Part of a small language model's weights.
Architecture: LayerNorm before each block, learned positions, untied embeddings.
MLP neurons of a small language model. Each row is named by its layer, matrix (down: output weights) and neuron, and shows model dimensions 0-159. Each number is 500 + 25 x the weight over its row's rms, rounded and kept within 0 to 999. Numbers have three digits each.
Before each neuron's rows, "fires before" lists the tokens most often just after its 100 highest values on Wikipedia text that the model never trained on. A number after a token or word is its count.

fires before: "\n" 17, ":" 16, ";" 10, " (" 5, " I" 4
L9.down648:524457499490512490541458496486457515474464483512495505553456492495487515531503503523498495502485472501496500506463491531489476491465521489523456529539510517538498530483474474536508525537511450520520502478544500494490504535485571498501449472504499481504489519492529495467515438511492473519500478537471513497495515494494521528508487466514502467508511505508487507501532476457562458512466470510527558476456487491504488559515499480562492497503519472489502497524482479498511484525517539

fires before: ":" 42, "\n" 8, "):" 5, "==\n" 5
L4.down328:539535508539523510535500532513501505525497496499519519440462471490512530483511491497531539436490504510503494502510451506498484484485481518493526512454459548564491463460505480490463443463476498526535506467498501480479513524468504503532508501502481521507466479533512534440517555472496517498486474488510472468493514496536522539514437495503479497527476503486540512503514503507478511494487501501535487491500502484544475535454492488517526535507516531457486506480496470494524514481503476

fires before: ":" 22, " |" 18, "\n" 9, " (" 6, "s" 4, " |\n" 4
L4.down293:437527513478509559502440542537520507550466500498505478505528501486510543502529474468498509484449522508516492514474503513522518483510480533529482494494487496516505510484497482461449498520536524510475526508509508524481561485536496500498498475523515510516438479491457513493487500483445488480537527504525536478512538511492530550485491513528471499516541498478502474503539471467494468487509475479523475527515478480527456500506468505506489493458515480472544519516504491483482496457536476

fires before: " century" 18, " life" 8, "as" 8, "==\n" 7, " and" 7, "ts" 4
L9.down812:462494507473509539506498525518465502492492485498506499540479507469497515505533498500464498482514504513470470472484505542499500527471495490503478482504483513526520521489547521434469513484503481488484487530497476496516475496471535505510497530522527466526474471497543494478461466505526560475553536486506541526538519527487500522514483527484519516544445513512463476483522522470517483480545495519480486470521492468448494484532531501544463502499520467494491522529468444507431488491487513

fires before: ":" 37, "7" 10, "8" 7, " |" 5, " date" 4
L8.down106:512460488466490501477531528477500510505478518474512544499519473499505533491488442485501468497521493503501479504509483518479491466534518522472508477538500535540511516524490482491529513472510520479562473439482485490546506476488503546512470480464469518522468504506499503516490476512526449541502486495497522463509476510524535486538495496491526459430501497452501505512526558530481444485503496497511528489498471517528443492523505503484543493547485497501515537462474529513517505480525515

fires before: " " 55, " the" 5
L9.down458:550523493524490528537516468486500519522492506507474494473504470486504635509512489474488502507486476504510544519485492472503510466514473480516476480503496515511492507494494504472475500481522510456494499571496486501496377505503507477495477485517506497485514498528483524500496492517512477476527499484477515493500526484498485513499524534505466537487482494543544511519519530484526455494510513450509506525499502490532531520504517508518515476483525487518520468499465498476456481502491493

fires before: " " 95
L4.down817:512540530484496511494510497505497500487509529476450539464479477475510578441479482491484487532512450471528507503504526497477487510543476503505494521461499490522483493527490529475514476525523520532521554518521463501497403524468520496507508521507511495479550537488514523515472522486466482503492501496481484507514517529509482537498523526484520507497483492499496520492497468471505485501477510454507507467508495464482536531509535509479475488474491534554478496491523482498504432473547488

fires before: ":" 56, "7" 5
L9.down902:495454463477498505487476533479507484481496505534505489505500557526447458525490498481511517492489481503496490476524541513514484491458508532498502511509526483472500500518480479539533504483500486526452514443445515483527528474493505487491495488519510536514465522531477488512529502524470514540531532530489507462473523487511533488496511516514519475483556502541470518454528539472481475523521491538566515517478460518532459511518489491508453539487472529471517477447486514497498521492519516

fires before: ":" 55, "er" 5
L9.down870:498471507445518461508478574441505497487491508430526491486529487492518503520493451523501501474512519515488461486496536493513548510481488485500499523491511502487510543518524469493525516480548530563514509481481499495533515494499522508520506499558476491524497496492508482446486458506528506507487490549476522490502477527496533542492493484492468482483520486495531559462513511452520456503474517510517525464460493492537500524532515465487472521489484496496497519481453488486522470493483519

fires before: "-" 23, ":" 21, " (" 6
L9.down670:510446484466460484514457524490483477510501501486504513515438478515446490509510512512496514507525505509488504513495472524482506511549536452466514541507502475484544524505455503524455569508502509504494495464492488503498547488519519463489480528474531491517514533535496502530486498549488510537533524479515489503482531476437489511477517538462498454508498505540478531480535484439496461525493471533537469491484485505507497490512497508548510504498513509467492487501479479550506499496536490

fires before: "|" 47, " the" 18, " –" 10
L8.down429:459482506483529511555488522524512440491471544521502487483505547510529489500500533535498514511471475483508501496516516486523517463511544470531532496487473524527492464493483527487495538495503520488506472465507473517487480526544463524449537512474506511529438505511538546460473478467484501507498469486525494517475470462514536519502485514537474500506492504478483487507505519464532528522504468514494483500518443513456479515481456539491485528478526486500492478559526514463487483526475490

fires before: " " 60
L8.down299:490502501481491489530490496483515516484497499491502498496517490482500616523503486489480497510514439485507519508505481497503500500513491409495470507512505492506508515508496504491503500500498520485526494506542500503510317512490500493510492503511518627500514520502503510498497495504498484502493495511498508521486514499519497526491505507488504495481499491494478513526506504503480489524484497484489519492493500514491503530518502481511511484486500509510482482494495488484491508523522514

fires before: "|" 40, " " 32
L2.down728:517518514471499535520531486487500490486503492471434526478493472522507602506456491511501489503534423514488524492488516517518503513508504533507513501498516485507503505498534490454518479532511535493478496540497521475511374537501493475508511496523526521483495531516497487523456504507460529504443503477492503493488492525553498479501501500491503528479488495516507506497508492499485485471507497448470519478505514523524469528498488487505465514516490508528479492465497523490485467492526473

fires before: " |" 36, " |\n" 13, ";" 12, ":" 5
L4.down309:497456508475480504516476515509509487536447473513561545519482495531488525482536483521476483542494526470495468496486499503478496507475512539506464500531492468483460446482504499510473507449504470477486540518497545477547593505524514509492453463527521490505532522515483462469454477529514472532502476488497513471502535504502513477542516503507532468506529486521510523510503510503506475510510516511528501496474515456540455528498499514488491521508516478502489519494463496486525471504496546

fires before: " " 82, " $" 4
L8.down167:487477499499485505537477536464550516508487513499487482470519498483503615524507488492493502472493514505532494481489518501491483494529498411488483505489531489501494509502499503515499489496482513492510478476512514478528339484490478488506498509519511572511533502533490496495515490487496505470520482528510509497524559516504491522471503502531475504480491541486493484524473517502491501504500506488492511518483529515491480487481501515499521484515517502509494490488523494482490513484534490